From a checkpoint of a small transformer trained on Wikipedia.
Architecture: LayerNorm before each block, rotary positions, biases.
MLP neurons of a small language model. Each row is named by its layer, matrix (up: input weights) and neuron, and shows model dimensions 0-191. Each number is 500 + 50 x the weight over its row's rms, rounded and kept within 0 to 999. Numbers have three digits each.
Before each neuron's rows, "fires on" lists the tokens most often at its 100 highest values on Wikipedia text that the model never trained on.

fires on: "q", "-"
L2.up16:585476512594504457495523374547554504500610542510503444607612516589502576489524429505593573516527388480504477499461512474503486470388437416578509428446546536467481498572519559469481466519507554590497557425484486457538525514584502549518469462527589471470542520538529441491479494461475382490456438523480458552569545445556517476494470426480461635459499509459553505533535562406381514519419474500536554412489492494445477407516477535511445451478513440527517466488528444565518513468460528504473505495498561544485512522497477469526564490498484531472486537561565439438635455452544508633

fires on: "s", "e", "t", "z"
L6.up545:485452592412501444548475454453621541479571436523433489500574449434436492491501462475548458639516534540573446546502527457491448596533555520516375507453424471398468450516516514510464503599484442465477571506461509533501572549550472565373550510558525564502528488485452520515453485526507442425602539539484453519501471433458519426493504540447457434585449514504424594421476515539503602594506470526561475442505497410492487439437444459551501528466533570523517504520496598508433442499539494511486422517438489461494534547513507417433474514557516447529543546537557546400555580492499462557

fires on: "i", "y", "o", "g", "t", "u"
L8.up355:486541462494484467477358526580584429490515481447466487515560465432432494548499530488543452529540473485522457522519534414562458621484530514506600500560481458453533519464486469495491512502478466515483470514482510535522418523511500468496449450476534513417502475462455455495590456494504499365499439489518470504496502493526551428616542492482538546538508528592543518459502615427540527497469569463458377443434535505500564528443485580470623579530447540544454536502423555582555537538512454408503539431487447391591567440603500455392505413457540564492553569517434427435492469531467433471

fires on: "e", "c", "s", "r", "m", "b"
L8.up172:619401430509485544523483460506546455538539475607495468419504506530417455590509535542533510515509434477462483529492525512497535508494437399497523508456535487400419514545566479563526450432546432583524510535464517607445478505534463612510512498431480546499467572513468489517455533503541542598499443542454525518498608512484522547551427497531505502546525400419518466537535486498455528484528485438510535471444519470386527455492593502449564471622431491410460523545547491634492643492597557434515475563479496516526489393492460456469468446487402526500505502448551456431486409462521560470

fires on: "a", "n", "s", "r"
L6.up33:488506473401534514435518489528547528551538397485526494470586571503527469447510506491492533453546414535538447469522476524651446487510508476418483451482448469447493515501490519467546520585433461427534447538442455602504447502471576496482520533627420431509484498499537511438494545563484542486531446589464527510553544510456428543548438501450454474453467412405455516486525652444547506447622511505580530487412527460499469455412545535535507569572452556468626528464486388496538478485541493472541500510506488540562403530452506455592502595510439568485502511517463540453477534473383529458

fires on: "n", "o", "|", "5", "i", "\n"
L2.up346:530466468606509569468569547431629528465509485506538414517553538542571527505506439517510543472428471525508427532510473522532517391601481492468546489467492449520568522498473534501454494579406390489504566558430495594514612550492467457455438465464530548419525523517569482404504462466467518493442509435482504539502530485491426594424542520451441482505502583533493489488571495485536451527556514503422496497383472540475514516608519476534402541556445464506550529476451511471377487470469456525538439502428598531539442569535400509480443397564516552590438475460575538441458544440479481543

fires on: "\n", "|"
L2.up654:517496470533410473588530376491449492451524513497437450549499636451590530523452513435586503444535584526469463474504522461469470545504452495503472495477517508424500537443534409530504539478522536528541595464559491554467425505489541480532561492460495401462556442379507562569490620529500569488558541434472465451447431458544563466466549506497521485513531583492480511508495490474450554599491508502477446495449416479598398459442510473496504481519415464535507513555526500455507480482482519574472437494560547564494515496523367516446347417525497614498515472537506552495524517437470587639

fires on: "e", "r", "v", "l", "y", "f"
L4.up562:454374478523532493560501457559493498590502506471480514517471492498582473493510558484549480556502467530603404493532577519466503516545506482431457526527476561363457599522480514508427573412471497371489591483516493529493552561488512421546445444496477508443550535421421487491399561482518546523547563507418568476509520602429493491392483446466510490516554416495598511411474550479452509488468496543634559540538510506444538498471540592438482515466497562510434429450481500516552549407489479501543434619465603491470420484494457510542506470463584494534569479413455554477525477512512450458

fires on: "b", "a", "l", "s", "i"
L4.up714:486496471544518542504485573543503485449484448422453500520521489457505548524532539524507512498531464508468437450499574557424471535505465493439424458522490491544431573454431452587480502516512474505532451359465607528499432501419501480440536450424421523487581526565422390554462469427558501505397503552561526519442518544591492540524539536547486451483542527370653558473554442465461467517582543517617533489472523450498447457504475542512551501446438503490510580494580538395449569442503508489562511469448521405507477503565512542431569526611467591499489559438580459511464501542496589489

fires on: "i", "c", "a"
L8.up701:491609471536500545444498586403579470447454539444461608543486481453416522554472546559513540510459390476458534427494530518547471560446520547470495384583498517515467577469476569528493587575553450466508428492504582491483542443524527493502516473404428508449483454487458471539530447477424618484429454542601534487484486429518571531509566489420478419523546429452515492560581446545474473552494617581497404462429490533484580480510537572479501553499475532588543463553523532447538502532421525479538525469505415443559531464538463493477512599397518516515556528444544493601449476513490524528

fires on: "t", "l", "e", "\"", "n"
L8.up134:500501395510522501537524407494475546457527448454566485436482519504491497432560504426442477511497466498465478613542564504543472548446529532477590503600421573479393576526500512484478515547500575539430575543520468477509456494475530474555476464560541552462480470519549445427461414504560507521540469571534495524455403485488535579621562446469584481478408488368353523516503482457445521456468450548538513446521479452440450428500509405508504466463611497509578579525495580463456507424512509531528552501540508450499471485581454592448602497497478556524524549561447461511515643471536526471

fires on: "e", "y", "t", "v", "w"
L3.up203:442551501481538374502458460428507524439496519553434488555572439529572451460531441495540495481491538548608488522536516434540435483538527546528401476496518585427640417489564441519501486530629548430487508491508550496535440540470520470546432481507537465520481486423536521515508488477573547577481564501509453502496517649506488485486445557515496506524552549553508436467496446469454579528503489478441523440542440486567499523458520408419516460454538516428545403529533516387557514444545475460558418561472556453556487495467475458527541454521648393639485517482534468506470432557509486551

fires on: "|", "\n", " "
L2.up591:528494548501479472489382541484501495492516464628595603467412448468427477487535526481484477550501424503489545503521439534488521485489523464444492524508504563585600503516498514451398491560451568469411580586493475572487567540515509494471496549543597558546531554457566397530530472506541448636447466553495479546478521427425459493592431470483432495461545480553535485562542502550494493469580476539474557472552508386456481514566535522478468453514497514441512479469499535480478541448411418504517630443471438458453439518507486511538559445602450459493493532474484605481516478459662487421

fires on: "r", "e", "v", "n", "i", "s"
L6.up538:533537517506451483579486489442502539582493542499549446428507556590517446396503513543530485448519495530493529492521503431472563511487580473446542599545479488459460478483474576529477560512558603489539486418543502510467517556477504510558580498530400632458541449471444569573431532510544452504556476626484540449522441543522431478479527343539537484552404514508557419495519495502420459515482474527542528473564515504496516509491495385493519550432480568495435511375530448589479488456456403451439493542535502442456498544454451577501577519547473472489627432496400487530494525435461456406

fires on: "l", "n", "i", "e"
L4.up740:437441468510422482533520491504433485486409534452502498502508547528618488492577622406601484485474467517473486504606424455505546417553550530462564547435521495538483628552576456486505439501645515435463526519499547455534516529524451454503479567418488534458478506515519503493441503444514498540472497560466476468502566421545551596472459461535551447537460446426578537528456542496464538471418516525559463562481514458514510456529458513408461587506510480500490550457504518457602459464577649498502378589523470551434388554522563499524510451503489529509508566582489504465572418455469462518

fires on: "o", "e", "E"
L4.up57:589547459540543584528539518528500432496577502576483544526457441506560557492524507459488518515493470377479547563571527486509535510507461506489459495448556489364602420391486463447546482537426533534441490507456498469469534496510444578511468461537551541540514489463461486427555442520486508481394576457445576467485494521523524489440502512510573474498543521475476480521494549573477535532574457528459496558499501442492466486584380429492412506593369603451510489522503513519447458577586459506601373555486424525504577575529550493443399397509508499587457521490484438520466610452495532525

fires on: "e", "w", "m", "g", "v", "h"
L6.up454:516532562477400500492607377434531461467470553488483494568542513420449502571505506473562504457486492534506509407618527438526432508471610479394503564449683505450561482517484440539548503456459419547489449539530478484513408404414518566492458483502536501479519543509506458477472540479439468553398559503534455505555539480543568528332551599452469474566600487467563469504512501489449479532538472540474477584522549545552490530557490471528440484556523530456483522497512551495529448536544557586536417452508453508504487492572468460504384528506564491533498460480419514447506515464444444546

fires on: "e", "m", "s", "t", "l"
L8.up570:501491522491572521441449433520571476442476506527412497508523502482523433467576533506490530512497549506582515500507484468482560468557442570488422506483477466501543567461538548586444497528510412487483462475419465496431544482502506517478578545462541522518388595449529486487423509454538448481576560570501530379596437401442578448536478615492540441501519521567504564461381434454542551495535503517530531423532533510549486409516543498492602474554459557529460546529470424512432597483516500522559467585503453464426522493404491369533375416531496528560445452539505553484512492562538469402

fires on: "n", "o", "i", "t"
L4.up79:536553545484565573514579565552541505503462505378399488586487526541482501488500474530462572576562415476496558500604479407541433500467468518509523455526544524525503492465484488379460468529449449546477526571574484483484535482440581456479498441399526459524455528479500440552507533467427531566466495582524492356494474486460488616636500479492514454523499542513470581391508469544531482513492511526449466492481518615508560458522447553546541433423475466554482547529464511578490495489393455545491492552483518394500528479474423496560540491486564525508533453436499381541349553503538560504

fires on: "\n", "″", " "
L2.up720:550603428605474448515524493411517460486629464580485467445475465447569505542427449542553533551594435430533523488473515512480503575561503474469534469455444549516521462471514500487480486524461480459512560554606486479462442563575513638520468462497442477465534489517588487551494603464438488491518473472542387427532480521503548456506470495437414531481576486515486473509545511464483550573514515619446517457528391514459472523430552436595479486479459413487522439530444502467534526506425554545542507486475511533455348516508482537514438403490595516518507540536613577508556559476418558503

fires on: "n", "t", "s", "e"
L8.up258:491451520470554492512402592424423559474486577521437497565523494491468507489529566481366462534454475410673476503498447528485463445514550401578598524507536502519534557642504493493429441541478456527439518544447469536445525424423542454604525519513461566457474468516432508472461568495481468511520547554461507567466468469532586526483453480550523478494536530568580539579454439533447555541531546443587418507531435478421486519585528443483455522424566467459429581451468534551452477439525462546502478522445468438513572481462505483525540510453555459532484478489540528610491504500455485384

fires on: "t", "n", "h", "k", "e", "x"
L6.up329:536526468529465528510501492540480498522480419556518411545573472415405545501548439464506498481551480400509522455594485495465506377492412514462386472438505499447586569542486491487534424492475477576501547484543517525515496446603397465566516578507528579456436532569570500512499445411506431459557468634545415516466448531478535543478447576411534544445449521498476572531439546452440513434558481552546467523524520549446494583477523506519533476463580529597539450529513472535468515534489499531410492495490517457483553580494396519516429627432494513470448534514447534628517448429502524480

fires on: ":", "|", "t", "-", "→", "l"
L8.up269:466542453585574472474539513392481624497508542517494465531515423476500460514453555518510526546562482516560492378577443627408439438486542547473479437531443443540471455524557439523493535499533459462476558508550443501573483445457518499553447496558552534478527474524411534453517454567529611529440487512544484498512433455547575467542453536434481466572561442376487536435537501470452455505461534521574508447550519584457527492573495526613528483530450526600497511434424496510535591488457514512481605506528631402484519465589468539448521483472421527510451499551445520574525423541447449493

fires on: "t", "o", "a", "e", "u", "r"
L8.up243:582516486428463496535541614492558562540518454575552570512545539393397510566522469518485493486472556549420506549441462415505442519483473528493415532587437541522484461439459466532432488475476577441498506492482550479464483402509558541400433509423510529533514480550568503453462482527510499457530550503471417501497581477511539547439577554537490515524476488416386588492533509497484527539457434607502543534591432531476424430485473479509491530522459585466437526493554518566491459475476631469417519478551456418425508470482551438491425509449514465576390528602569421464491592488455538478

fires on: "l", "r", "c", "u", "n", "e"
L6.up671:578575523486512561516475519417493426469536477476523476518550599485593468504505555595462449435528451517544529615502548460487529541516516528449547471511450470517435512539480458486369368408452496440558473560461371522514341493499568578559459505482498447441441481516590565415414563515494528521495543562390502532571453513496425424579544510576482445497568550471401531515479605500477484444484540422469523519496544542483479443548449585499543524506483508467554531582515456486476519541473539536464509527447479528452456457545575415567514576522521484490473445524468526516446518478500463428

fires on: " ", "(", "\n"
L2.up264:573515496602479512537491582422559504407535504557504430495490467495545494557474452502531586471518442432493561530479462513457480512479518498538540454441429481595533531528545528515362495521411491465492591567463478512476515548492514579533426509502465503466509569516633430505496583480504531538519444572402481557529466451476456456511477541373483526493571484496556430516469606522454548519572522578412529546502459515449465565553505533511502529501475467521596464481474530521463547422378457524523442457507465522534397439459499519540490327520514449443460549503514614534529611450547537484

fires on: "i", "t", "e"
L3.up549:451491628404531593436525554506500464573419491416455499446448501559479501514570470546573493597551456491517505462480485465456606519510461551468475502482474534454415511589481568455480490452574452487449505525463486493438501514433426469503485447428476538517534502491528519616473475456513619509497455503435583505515525478566448501483502489480426461458514470550499553494371421457518512519523457497482590501395494482578517505547470628598502478555476517434618534443519488517457630616526436491496530471486556500534506518536483478429463560550530532481612495502533481490385489451409532446

fires on: "d", "l", "g", "i", ":"
L4.up154:492498482586489487527529456439551469500533523441411552535487517489421617607505460502558503468522530469415561459482566445433540474469528436424385556513477504553360487489352590544553526457432551501425468526479568580469529495462484515527472513489432633465559505430505477566539479562435543439535551543551491524497540554579505421498589490426523437542582462533521529528455580587501530502566447481604482420444360475484504480527537534439511469381486443518505477478516463407499546525523527511466437436533502558530559552523496485515463570467492541466487542472460483504536528495503479490

fires on: "i", "t", "o", "r", "q"
L3.up35:503462551559514456400567452453520456501501429458529424540478489505567386496543501508525564478529495572457441447524449617438494446514555575513516421494461469394410594570483378464561541543504501454537580456555469501514551487438499510480462494586541446473472463450522468455545477445472419441568511417567548571533541468515447568407396444445565515510494545512548510549465501564467459450440386545517493509482557525506480513413540509483507572523530413593401497469580444560363499493494486533474492527578471542510530452536445526564485536509568480587517493584514528517527485514489442520

fires on: "s", "t", "m", "h"
L8.up415:514429532417531597543535529506644424540511492610553491500513523537484506489576550508520538497484453545477434516535544565470417466522430424571553439472454336461469385515448497557435530408496443532515508458435569612555557517543460471431530545506526474452427510557466418492521483497461533452500514538535460466518575583498464422517594507447453506563498551489417509496507525534506529482460439525516508508442464425474571518600571515506505433516489508466476528518476588587419503499532406563417537473391463543466495523497467486490453474516475474548592534491592518451467539572484579454

fires on: "k", "t", "m", "e", "{", "o"
L3.up456:491558520422568467519532587491489470429532510538516418629517537613458552492530514531512414451518522476531565481538481518509554426572558406565460430496502441425601521572491536478516402495522521478560540504460528551504552551569466427573470476560518448452472537470592474542466401345471483568507468522552529582445469520491513515467480468401521482502528451556508525486599488522507589520503525522545421400566449432398525490534486384444515519423525503562489523546554598455454529523488472484504485610538501466483572505447435482547475482498483487523602429472542487473476415440507531502

fires on: "n", "t", "r", "2", "\n", "3"
L2.up471:502514381500477442506476542478527498505551474506459443434463480482530443635492458647497452495468485463471497518521498456432510597480424488517418541475489545494473530526502503542464448553410467437556463471603503524491541556519524505546460584469639542592461556525500575438559517552527431410601467556470501511502614514581502410499560431482422495476418619500538512531483504442519477452481451460504457465476495609513517528441542480541507510551515440498527566494474479517486382427478496505508349443512460481535486468489506479503516629464521542413436438517555537523489564559457550516

fires on: "w", "h", "o", "t"
L8.up95:423436527500556438534562554453357517479480563535502319534475442487502530537508448471650564392532470527577551327486401537503533456519473540589556501534480469427520516494486519521480486523527488473447498416570536470506562585509497423413504516537498475495548494470481459456516481493474486529586473458505493434503443572472567483439451521462633463477562420522492509464507493503521512497481444453464451500507485502543525468526536522480514480500547521519473475558450443446460565519551467565542491514604591485488566518518466411503510426462620431507542586472499552574534532430522568466

fires on: "|", ";"
L2.up566:545535494513424532523533504378569493511518367558431501588512581493551494478547502428495437498472490476505484437555500526482519385571448475561403483497576426540475501430553466537468545531599488520530607523463505480533578473469471483499437473527561395447543447480558526508479529538530586561504488399504434479507471563513512506508522456472526454388523508492498457551568484534453580565416524446422532589433546509506503495527490524506500503537407538482569550508509376487539480389469528465482390503462511478558606508559422480436428479511509599529400514461520498410540494468468515578

fires on: "n", "t", "l", "ș", "e"
L2.up341:587576495466543578459519525542540495511571475580454485496513478425552519495532493482495443437519420500583519573530472468477471390514474585528511436433370474420549346505535592546466531509483534495516551545482519541495526526530491524598598619407462482516457559491502476602441523514485457503432485544435495467465543467582492572518425471493543458433576519497421479532464553560461519560439429508518489534497488634531469494543563445463387590388544488506592487471593495501413474437447556510526492590472516470450496474494411467533480531527539511480490498473454520437490476514452505468

fires on: "t", "|", "e", "=", "T"
L3.up750:515550492576415507495468533472548459530526470556464455514482618472515557504447549489512533508528485493538474444434501413514478484511428614514506469484492520472534450462515381521375506597492517504472539414496486457494458471591433440602504552572572522532532443411502483517472424550529554423366485429506514473475481456537470449521521502466629492502620493584479505478509492485586467600545504444490618509516479519518547566595472572565542442537450520423484567470416460449506514573450525591488511515396477499546557498530583497428502498486532479555464578549386498462481502540512529522

fires on: "d", "r", "i", "m"
L4.up382:506458493610542526490437509505479541531424513404500476486438506510520537571478400481569442539469514516435517492456453502406524491458540529513503444534548486573480495510487547548495451458472555551443498508510474472537519471568438428604500535545444584490453459520449454527560502526458415532479567661529528528409418531515568425388487430442583421492492490551522527522465512558399454441510448457498580422522599524386593529547468426526513461535511498517627417527584502529567454506486526505497451447612488564517567498520523508560502589448447454546468544490587483495561470468513481487

fires on: "s", "n", "w"
L3.up732:615473471401578462485648475460498492563451599499491501529521494542547562510480446551566493533548437509470450508538455390488494499460469509572477370483490551541582443502444509506523486525475478589516449419477492464534463442525515558417421558410464484418458414481487567518495514519525547501510427570493515437462446517477488449501439378514488501583488519526566610575577535505509573454439412493538504477481496536531537431429479511475484516481581554442549536541626569441532495396500562433515540478502444482428513483560464542510537480493479563509587412487508414459539484538437509523

fires on: "i", "l", "-"
L4.up495:526485519593549506465471476528485552475478529446478531498485547508553474610464518440548527496480482515447466485554419512539483454403573465525511477462516523508466505559512548505532443558531529477439470485535405598477514470451511480646523425569557505539588429503450414531525512447429574442483468445526518528532459497548521489586463471451555458481425565400527515528602478439446528552494381457513482461503488470405564450525437418580533465505488463523545507588554497470420473372488504388547555558560520517453496619547448566475547486523412453527494519495559484546523398532546413583

fires on: "e", "n", "h", "v", " "
L8.up536:471496538463536443467533495508504451475635457579547565604522444572453486498486529449467532557503539445498557473516591495499500476594511500525453462461472500450567525553538563461670549506519478492498561547620510580464478551558466483465487539567476514581490446413497532457398508477544517493583506533476528377429463486559503501466464504444529556407478582497438485489548508491480418557586506498444537489512436501505568571495527488603468399466438541506467489567533425519475509534528466447544503558451529508477557514401448475450419441399468406569496537396474446508502543470566496569

fires on: "n", "y", "e"
L3.up516:546490478421539500521504541482465383536509540551528509502380527518619463600487511532587468475509439417586477488347482460478558512481534510479455508431450509515459500503539648610444537561556419483576506484522568552512475506594448589498430508382516536459474482470561477565505520489551533480480439529522509523500492550579509549461407462479483471441476484538463579586408447511459593469504493445496530438556425481456497520530578468475430530520493513427563496476561492449415556480549577456481484495435555521407481447480444473503432585475560526559557444503559476513460493501492529568

fires on: "n", "t", "s", "l"
L6.up501:513553557516504505510466496484553468584596482444526526507531450475428367465508467542560546503530499560488537432509570606511369478575426617489396523583486466453536440616545511484522420537461516497511473542456513506461465556556520522512509487567561405446548589464435498480509521491568439467509430515459508429504518451497461515440445541506562498537528513388418483461454572495508549435562567492539440411541556596440493493480570561522469425586531513515558575490357542476473469410542505539477542509423414468516456458468461523606460454486494477509486489508523500523506437540530492434

fires on: "\n", "n", " ", "|"
L2.up614:576542510562432557538545498465529430545552477549433534597472594446562461490520471489442543435425484555517495529521445478483577399519533545587439516457495488449490525432570495486472542575538512499604538491484471455527552535468518459557461462487522433402425511490526531526437565416551481579466490426505460486463506504551504494470450479485509513434548518448459458558600559459520574648438524499494475495436482512563492511516497507500458591547474594475571496491521439538560492368413462553506392511482552536496574482543503426383389475526556628507462492416467497422494471496477483508

fires on: "9", "8", "e", "l", "6"
L3.up639:577508525522450474534464516476545465444551554505403537539522493529526588459481434462480481523645536583501477518546488531599478549525422520518602476526525512456576436472564511484490413593400551536443478500450495446434558465585536520418408488477587497494524571485474437383521479534463491536420432578511606493428525463483513575521488554511446471538505461586474418455505493493544501476529546557522549556476443530547481523445447590419503462439480547427571497382492488530384610531418521575534489579510467459491531487449510496442562440479446493524500442483577497549445503502480520472

fires on: "8", "6", "7", "3"
L4.up42:509385551492555471518527477484558395582547544504544467498481549543515542578442512513415546455522443582475500551547530465536500574537458475526586489475534424408541381475531492441482498502478467345440535521398588474528493546544520491481532459525583455564499514472540417434519506521450452544416442558547557527560580473540556529403511592462532540474532479496519567506494508404526569440441509464551515488436480510543419480452507572448539502479477457531507472400570481534444550525462592444484468459442587481532484469459613501530531441460360499560465545467534472506488446534482466569

fires on: "\n", " ", "2", "•"
L2.up18:526510492486492558465496475444490506406515491536479478493506489561546442513401520569503548521502461516531533523508454551491477578434480448581533472432518479581487525548448520572399515533521500548482545453524452384439515501443521567546512455433467510483612518527591448621531523543434569567477508524445455455496421533468575481501570356383430530505550384639468515483508438583411466481574534540504517480457425501472533571531487392515446374487457507596579466532531483481472515462540493506433562498474418500490446500531493527506470461483543489500566582500572560568448546489537456490

fires on: "0", "d", "K", "e", "9", "k"
L3.up652:563536499486532514473467374434520501481557525462618557556422492489463515525458470441477462452504423416501421503494522523507485549475552457541496533567507448486508493504503447514664452550557487523510450566489550541546436537522543398489573546496536574536440464486548597444513454436474441472396489564473530530543422434409424454551487488531540538525470393457462487628496484517487558398573496481459416373583478523476555544505466474498443496476509490461535475492563436488454447563553497525427498579563508490594573476514496464521497509502415539469498464574566545627490524446508526495

fires on: "y", "o", "d", "n"
L8.up105:514466453503454467510512477477472603521504602453485471615458462579510460497544425465531513535481553450578478522504411434489595516389517566448410481474478555496474457428527496448547523482557505468577546497577636642496524486545498475529535570518535533514488485494577522414534576491561539542408494429498492427508464438546445552459592579509532470503527487492456503555514481551500507425535452456523508520503429453425540448472560535616466511449474458388625492452446497519469451548558569450478474503430518446457423431524415456495520500537584538459468606559482483490479495482453563486

fires on: "j", "o", "t", "r", "e", "\n"
L2.up494:540452434443444502511604514431524481477512538467432469524490558556584476454539438557476504510562517557486498423519495418423504579524521467489602363543464596443430571491488471495516442515502439453472556510479489466513551549434480558504564493467502418533470546513485556488511419562541405402575496508471552478504543542475569505462501470534490519475514565420581543526474523484495453548480495414539445566529407562492490560448567454492488649512494413481481525400613574560545484449459512446520455484568544500587486477524428528581625525499534524463415437518526430454474513520498415530

fires on: "t"
L4.up180:510539436537546492537499549443510479476450485501536528428435485480436532497554459563471498583479528585549475469496571564545432630512523556461386542499432463545539526558476491499470466416501556408474562580441502451495496475521479501473522501551517465532431460497564491489449538460450437412537467516504557564576483494557466506475551331515393512466468420425481524545451470500498505411402532531519441458490444394510542568490486457564485384523525512593519520466516509490498638503534534512519472456474487460535416499555470578468582434476423613571560526505555487547555594447534521501

fires on: "c", "n", "e", "o"
L3.up9:511391504421597468460563416522589440515543525473472557538479557476557556457482526501519420489495514566480542518473438520521562418474513503529496560482528569467575413549492566454579510469500492497553572404509536544438579509560493468393465492476459522468485476593537547496564522471416533591572438512615464528467513426564406493525438513440518437455508409502464497458454463540465467533497494571513480401554536436455512557447492593535496616479512602441524389514549629538508549550551506540500471546520535524531579533491563458465497449472455467458498472450563562427485449447496491557

fires on: "(", "9", "0", "2", "5"
L2.up210:477498499551529569482525515404498507530481509555471518532527458429364397562455512520508521487531453483520453390555497524513531442541494436538436578509436498514505464464492512537485363514569514535486480412462544501518441429488482489575516485470486599596497411512534499479490493454414481463498426573548432459435529506501509429551524519497573512533577527544566546619539582479488420454495553347499510467468521486473445516543497455483415504525506487523460452582613471549441570417518477564439546490521472567527625514512513494475537476516425511446471483581462464599452518610559582474

fires on: "a", "n", "t", "e", "i", "s"
L4.up306:548443447467412554527492584547411537489413432420410529507537507462493442430557441510567511543555460444525537527459507497423443567440525455500381428530409498488555483545525536492486434597462506351539558510546477477478615446557569472500526470510583504467590542568412466573565560551539472546527527486516596524466506476440481587555544512488515401492445480460471541363444557528515525503535468510478549502497548428504520439499442533509507474517491577547426543503548590479551468485519382568519487534463533443474508500482561425535533555515456479442427469470517461517524564518548526451

fires on: "h", "l", "d", "o", "r"
L6.up310:460470471544450478505462625409523501446482451459520434513489498469549545533465478485467528525427503466449456558583425565459530601466525556412534494409552526439474526518438556521568530562528515404518393539489572492458502481545516397469465524503537439578525490521420407541558514460574524426539484485486575524543512501576569579487421476451548447497465485581526496532509590479412558520581496454476525478553520440475622531534470520568555458505520522429484534463446417542493551477441451494484571511483514517441520590541505462443548502601400464448442556496571467535481391512403430479

fires on: "h", "p", "l"
L3.up178:543526510542536513498576490407530574549568545462493523523516458576473557503503516497632451483557532450431511504467469486524517510505486515461588463421492629517466545509530531516556470522497509581455470481473492506459501546471465524540445489482575500558601463428560529519512509389444544570424481499511528626442351567515539508455439554430461498522484513505402538446618449478477483520423428520512450514503548486442471506473509466548592493476514455484557532524541459451425504489500492387477476520484458441519480526519545452450501446442636519496481377514537568545452482570608421373

fires on: "h", "i", "n", "a", "y"
L3.up576:570489524557449514459478482488429410516434461481594588437580509487437580483487559494443358444543376517549557467494436423528479558509425474567431520516531506513523474491465491454411545520541542471549412561478456543562438570565505505495434509545471473439593431416504557550547369540511479496506533471388519460499499507455491539563519527451386402453455518523562460498504556486534480481496523443528479515480510538570434434483554543489491509465438524538579538503557396528482416560550494520529541538482460503584445478498493353575492546506520581474503530455550552469531496558450446505

fires on: "e", "o"
L3.up658:537523579497500569606500461504526548501444533582593473462464380438519469522521462523520596519563509510490511446510559400475412462467442512428463557459467530354502419635514449479523445518456510559492511534498557473452466412562517586446340459584521492489588471478492407442508485486526463494486574528516560494495529516453508485540548520497538412500491493560502477476410478572410499505561497491434537486417525460501477505490479569458415577532531463427528533470577521532597469471558510527622535577524507508525554438546516486542483418500524463558515434465557487572547469439488455497

fires on: "i", "e", "p", "u", "r"
L4.up622:552480509495535494370505401509522543607505565467468498496513507535414475512511529498540472587492462518515349360493524485549617522585478461469460501525472560576429493562480492460588477482540462389561603517528484574488468575491591494541414550510397502483441480483417585536470501508411466512479514470458469485528560518457471498481487475491515469570520544441546420474506550508458422539564491440533529498554582446457433504569506524510489408509458506564480504492498478482501559409510448534486445532566418598539445570443521429541468465542507454599430482521485571438520539458523464585

fires on: "o", "k", "°", "x", "g", "0"
L3.up603:407479515468509503570483470505532470499572525570505548446534460466531548487534596544449481403495431496571573545526501516570401531536461445478430441422503548563437487399393494441480525460484505506493390424504515577474439554578498502465544498454572482566472535437506552482504468598400543500469585534476439499452479518441529472527493476595545490466482538487520508476474504564513469474473451490576409474513423509553385443534549521575437592532492537469486447584555471480466477511540465513521308518553548560528635513525480490491490474570558518519451467527560381486464479454499476515